config.toml
n_layer = 11
n_kv_head = 4
d_mlp = 1280
norm = "layernorm"
norm_place = "pre"
positions = "rope"
attn_scale = 0.125
parallel_block = true
init_std_up = 0.0441
init_std_down = 0.00333
lr = 0.00124
weight_decay = 0.098
batch_tokens = 16384
dataset = "wikipedia_en"
MLP neurons of a small language model. Each row is named by its layer, matrix (down: output weights) and neuron, and shows model dimensions 16-143. Each number is 128 + 24 x the weight over its row's rms, rounded and kept within 0 to 255. Numbers have three digits each.
After each neuron's rows, "fires before" lists the tokens most often just after its 100 highest values on Wikipedia text that the model never trained on.

L3.down25:133117100109178107087143104167113114128105131147107122138137121141138146160132122151114135133117129110120137161119103183149113155176159086126110095100098090120117156183189084103125148107139115146091123121169097109129122137125135091128151136100119132149144144141148147150112153128158141097107117163187188099119129121120121181116137152131102148095105114089113131108123149096163131143136
fires before: "|", "|---|---|---|---", "ig"

L4.down141:133134161089141131056116122094128154146116169090141139136147120091141088088089128168073140125116110129136111120124082105134109121131124135107127142135137109113103120120121116138154122153104154167151130091120143161162164101169113135158135122109158144088125098157123094178182145135087095130132158138120150106133093126142122156137140119102163124161124088178131120155134125129158160119107
fires before: " ", " |", " the"

L4.down204:112112161117128123133067144109128115161097144148130129139118097124101135136117117103138150103146091125125136138140119180089166164157098143134152111101099078137135142111124094122073102150143112114131088124148113075124125102118125096156138136119136145163129159080117172104138171150134171126083165170139159129136140174120156132116160174120162120131139107169113100102132176145115176109107
fires before: "=", "===", "==", "M", "P", "In"

L6.down488:133141122105141120086176114131124156148133124094173130164124141108129103160151150122087108156137127122157127122125135136134140110098134132145159135124170119124070126115118089147127083086173196119146105139117138133148105132118100109155110150144100161121139116132117134115125085104131100146175129109168158122155150104123118127111110153063134128084108167131138123139126155109120078113112
fires before: " |", " |\n", "ives", " b"

L7.down123:110127149116125155132126151165145152118098095126094131158131149069177131158116126071120146156119149097155128141078077103109127139140158099165145182135104099099162119140109091103142167110132067179149155128123149130148112081137129146123137155132124137096087126137137164161115162103120133120117109142110113105143174106137121139152141105114129153111114131108129114099146117163130107105153
fires before: "|", "ed", " for", " in", " of"

L6.down1111:168106127106066162128131140118137117104123148130172134148111142136129138133129145072156123190128138110150155140159110125114094118137154125170132130125136129077174126075132123162109103088160130145121117084125131118136126111132122194136096123118142151126133115161113106121146116141162136110117133136159150138117145130073133104076098103097152129084123133128154149108103150185110185140091
fires before: "0", "2", "1", " z", ":", "I"

L7.down1193:140108111120124139178141166138102093127116111103108141133146086121151154091147099154187111100156152151129122170115123113098163156101067161107111120125127125130108122073112124194122128158169117130152147101106154124137164138121132076121159151136113095082116150080131144121134152107165088137100142102153140143159114114139112146132150135096150155138149099136142119110124124143131178157134
fires before: "ual", "er", "ence", "and", "el", "t"

L3.down880:093134132124118158120161081102128153129163100120154135104083114129122118116143140145135124118113128140122119119160124109129137100157152174144134127137152126147147180174118127144139118124160122147079095073137109143128132096127152140109118138133123136075148128125129124097111140144101105140128164153137127123109134169107110140074082135117192143135110111150115065137177118158104161156088
fires before: " had", " were", " of", " from", ".", "%"

L6.down193:148146101094140124168098139124157121097095129103101169145123139109106119133131147098095139130135127107169111119137152124121142150086101121154093129137100124145178106160144121135155218080082136089116155135095141127141102137133144216117117127154143107116119080117148149130110142132124124144153133105106147087125128154106115137091126157147180123163142170148145111106127120136096181100133
fires before: "==", "===", "The", "In", "A"

L3.down803:117134149148164156132156123115153128161133098107166127154123107091157131086164125170122116132128141140138124097102163132125107135135097124119045150124126156132155116112118119109107106102087128143124121152135120154129099064134113177112134135083120142150102130143091140177177110074137155154139127162145133108137138102115152128150141117102159140113145102152133093169105122136130152122138
fires before: " |", "ered", "ification", " |\n"

L3.down796:111113102109148132112127148092171134174100098148124147193161117125113125116140126111118146112148139152123117123103120111081140140154118107127146128152174100135108119077145104130136100128139172115108126146124104092129081170138103158135110113157150110118067128145133141132136129118070166150097146125118121113137150183145130138142153126121129112122073137161133099146145120147147188146107
fires before: "===", "==", "\n\n", "|", "=", " The"

L3.down129:125168152135119135090102154096141141145105100120104074133154149110149111150144132135131109138128130112098161084160132103101092121177134116175139135133102157099118121134134117129144128099146117153157110154137108139124110088124076130143118145137134109109085123131133144131155127145053096113180116114091095146140122129146121114117158112125102155118098115139172172166153146106158138166086
fires before: " the", " by", " a"

L6.down551:150115152115130135092108168104094152113132092132139148188133119102137114144104141105132120146153132175127133125166174144165145103166112135164103121094134114111150134140125103119113128073136184135119085130119131089109118135132106133117137174153146155141099137106134187131206112104102185121158148101123123133120091067109122096111164094106154146134121162104110119145144139132144170107111
fires before: "2", "0", "1", ")\n", "ed", "8"

L3.down375:097132106125171111167153133128172111158101154153166124125167146149191082136105108175142116119135123111128101096084167135150170132143122098137076131139153162142158141140153115103130100105135129128149119128162106181108134131117182142110100139110133152160132162088141148085106113135100105085138101127114137130125146125122122140061111107114108114071108119130117118118143073162091140113128
fires before: "-"

L7.down645:109147179157137118131166152114146115126168107134137137171186163121115094124094107125112091083130106144157149131173127098121105112149174145107140147130148125138126108166045148177152114129126108134090127133143141101151137132099127149126142131129091126107159117124104152132144102101156114135177133129129146161127095144121102172116123121141115121101148074108128150121140155134153119134113
fires before: "0", "3", "4", "6", "9"

L7.down705:131113080124096156123127150133188111161101141126156138149145112163147138127174104135138168101136098125085138106117133109121141129125126124152125113142172138134148101123108168087156175111117143109120112147132108139145106122104120063182134133123112093126095158125098181136139131123107143144156134155129135121131133123117176107073101099129161115113173115095147137142120135161134115146124
fires before: " ", " in", "1", "et", "it", "2"

L3.down695:098163112131111156160109139097157132187111132130168121119135139167153098124139112092114159105141103125128156090125141091120120142141138100164164117143118119130116131122168115104184063125160122122121094121129140125107112119140119097134119133134141127135136108093121120090143113134103103109092108118123107164122131141139146182140119134147113131129168139153135155127113119128106097185129
fires before: "o", "isc", "ives", "-", "en", "ial"

L6.down298:110133113154146156142129126157137130179167126121121121140132103104118160118131183154171157097085133167161172132105146139134163131130127122120117142119127136142130139154140146113097081115097132127116160101104114111106102121082163163097103132117135099146159151131088127116139100090098128117171101102137149103127086128164156120106171124105113099144111102096154131165162158112154149111131
fires before: " ", "al", "ents"

L3.down775:113139140133127110136108158128152137171130144131140122150146139114159105114153094086152176185099102152137134099143133097137128111133115136117138132165147161127139164091141110112103073098140151159100102082111127152139125110140149114194097138091167136123078134121116118085149106151103114147135128110112123095141108154152126119107139083087172125116111104150145103141157148136149111127133
fires before: " |", " ", " U", " to", " for", "5"

L4.down105:139103177130140136128187092133122091159103117155143152141119098133113126124123133141119122159110103141115095150137109148127108136143132128105123106111103096107155188130124099123135100124151153138112169133133156097104130154156109114125182166118128124136158119107109105148142174119091099070124152143110161143157096133075156120128148104122112095119082161111102127108103185113135152116109
fires before: "one", "otes", ":", " ", " office", " by"

L6.down806:089079141128124122108159067134107154139125151082135119162109170119080072137155163085137112127118114128123174128164135077156126126085054141142119084111152131129143129152130123122140148139119144122103141104130165156143120098111132127092137144134156110100139127133107136132118100125178126140146116130162158095129136103101163114136080132176131140101119143155149124088134128123134111167116
fires before: "0", "ze", "ch", "ver", "es"

L7.down10:131193149125144146123092082164157128159131127131131114142125102123134113112153110127121089146096157083151097142151158097139130125123142152099102148126123138080125158105138110161186132126091087129097111133123131167123126093117155165118140174096134149087093072135110121133111120121131137146096128069122147099147089132149103170121117144123115130078123119127174138136120103109099137120160
fires before: " |", "y", " –", "ence"

L3.down666:121200144151124137124151144144131090160146108120115081115162133139195139135140130125139144148090119172142104150102136155102108153124100118119097147115115090094130157139144104093160097094162144126141084155139112130130150160102141053141155119095113145094144120083135117138117106148148093083118130125147101141105136114159132112113101172116129154088115135128107159123141168117123087104107
fires before: "-", "al"

L6.down1149:090087118182101147113112118131109140136157122129109131162115094099123124116173133135135124163139097142157131116115158154140142121120113131118071123121119118110127134113138223106099095146119138147128125088151097137113134128128133128117155138104133107143135139111081144129129135099129114179141091150129124098088095113108138100143165124145068130106134101121147110142107138153157078168137
fires before: "ant", "ed", "ance", "ect", "e", "ices"

L3.down69:151140139095119107122191145148171108182135134083138153091130161125175118144161128082143120143120145117138138145146103090138145142124104112154114122113192128155122125123079140133139125131146130143074074139162135149114096142102137127167098105101142137129089167113105127102148117107082153138119164121121093109148128163092146110131126098122128136144110069133125131170136120119123157116097
fires before: " |", ":", "s", " |\n"

L3.down192:117126125125111151090095116146128105154137183141109076162134104113155195118128119165127134143163121126107076152121104162128125142129178160131054124142097137120152080126106105084133094111159132126088114142139123171123115091114119106123134120113132141129106110093164118147119113136168131134083095147111129135144169113130109109159117152174119151119112112130105104127152155138156119146158
fires before: " |", "9", "0", "2", "5", "–"

L4.down309:096140121167141118113107124106170159167084144111158122090125132121107138121130126158106159157120119166110137127188125145099146108132173139084148135122154104116108129112132116148100106116127159154134091129124166084115148160115119071153122110082137155155149132126139138126143130111072146165090121112110137107127128104156129120125137120118122146111130092090140148142097127166154061149114
fires before: "1", "2", "T", "3", "4", "6"

L6.down1254:164131149089139109116153166084128103116115094077077127129144109116095102101157113127131149119103152122125126124158155124154179119160128113134089155161144159136099090131125154136123152133150136150142118123115147094127109115115141136117128148159113094134127112148129121129177153132124146146114084111152122130152162120104086110111100167146174116105118148130152133110128146098164147138080
fires before: " |", ":", "ent", " by", " "

L3.down45:130085125179143147122142091150154135138140134177119076082098111094104147170126108123154169084112088153138192098147138170147098151138105118118135136133148155120095134104106147111110167162093104140099143124121147136149123106105138113150123133122104084149144126132105139118097123115155096155152110119141135145126129139140109102182184151168115180127115167090132159129108139128151118138114
fires before: " |", ":", "–", " ", " B"

L6.down527:140152121120112090115136104150117111121119110106120092130094139151176135145099153087100117157126155156111095127120136101131097122120102139177091136144155117141105180189173138141119125156136138118107123126137132152110133195070157071144147135119113137152106138123128155139146120158148157129141140117114124157135116128118158127119135088119160154134073125121141139101086176129078086126142
fires before: "-", " |", "te", "===\n"

L3.down478:150165171138157099131154146147153118131109133092129144147142124150158131158105140123127161135082146124145108104121111107117131157137151107133091138145139179143104062115100097123133177137105125110141159121117170140139057081148136151078096153113134113140132111100141174093106149136119091125097173163108102155161129104108127127107084145118115161093112174109142139084119089141094135154147
fires before: "-", "ate", "ant"

L4.down844:134146130115114102103117156131153124133153118073122139134151143111146118115145121122125150132117116101141134123100166128131128132124110115150057117146112106147166093140136110113142207106150120157123130122111141127095152110155124114124158123119131137167161103116146110122110152150114093144179145125085119170105128107104098125114125127107137139096104182169133139143124095124092170077094
fires before: "-"

L7.down552:066115175121079133072143172142140105148141112150126130129139123120129118128139146141130139127118101118108133101106107175123126168109171162104105130160066128150127102102137125144159144137125115090123121125143149144148114136164094110146158114143151092116127098149126107137100103131164105117097149139116141144126145169096104110100187146132118107166110114128157115161134163164142187108124
fires before: "1", "2", "0", "es", "9", "6"

L6.down58:145121092117146066130161134124128133127150120114102140112111135145142131149147134152158162104111118129111122139111135131148136101140122175153133110114107054118129122124173134100134188070117146143126138132104122157155141121141111144099159121148173101117126174138146175103103111122162136086154128108123117175106127111101106081103107089144157135156109114174117118129124169117141165090132
fires before: " ", " |", " hold", " Party", " place"

L3.down213:101181092119097144170132150123121063140133139109093118159166152097156154157137128153167107132158108131120100110126159105180142137150115113119134101134159119137136169127117131109113117099134163132153140168093105143091146120157135096155162136124131121171130182109144128088121082145115120103105128164114128119112119155124104105093116079132139134102111154067116111168129116134117101124138
fires before: "-", "un"

L7.down70:147090114116113098100119098155115154137170104079102166168119113142097094125128104126145163125171148120124098147140142117141107132076097146136102130132091115136126148124181111172160112141123103110147115097154143126125092114120122145153187142114131124128146121140112126134074154141143127118130146139105129124123121172116153178104174074118157098165194125090136110128122126148093138089150
fires before: "0"

L3.down1056:094123148142165114135108147110122109136145122116114121133171101112099126138114116120110132099123140140133167143121105105105135125114141121120139107115138135095129147143087141142139117122105122156104163114120120122097146130151119074112143132126154133181093101154175169148121154142148099130091158151158139123148107125152128157146109163140133123081142158139169158093137112123145121167150
fires before: ".", "um", "ved", "id", "ug", "v"

L3.down1111:116160154097156130187126096155155087162111106081147140147137110078085127111119156157140134098146149116100126104089169136116126127116099131121145129142122080146118121169122095105132124114118137092127128138142111089135147095108145121106150155139134162181113078101117147145129152139107143151171130141136143144147139121100114086129114117119125139068118132166105154137121118094143143108124
fires before: " |", "ode", " |\n", "ered", " /", "als"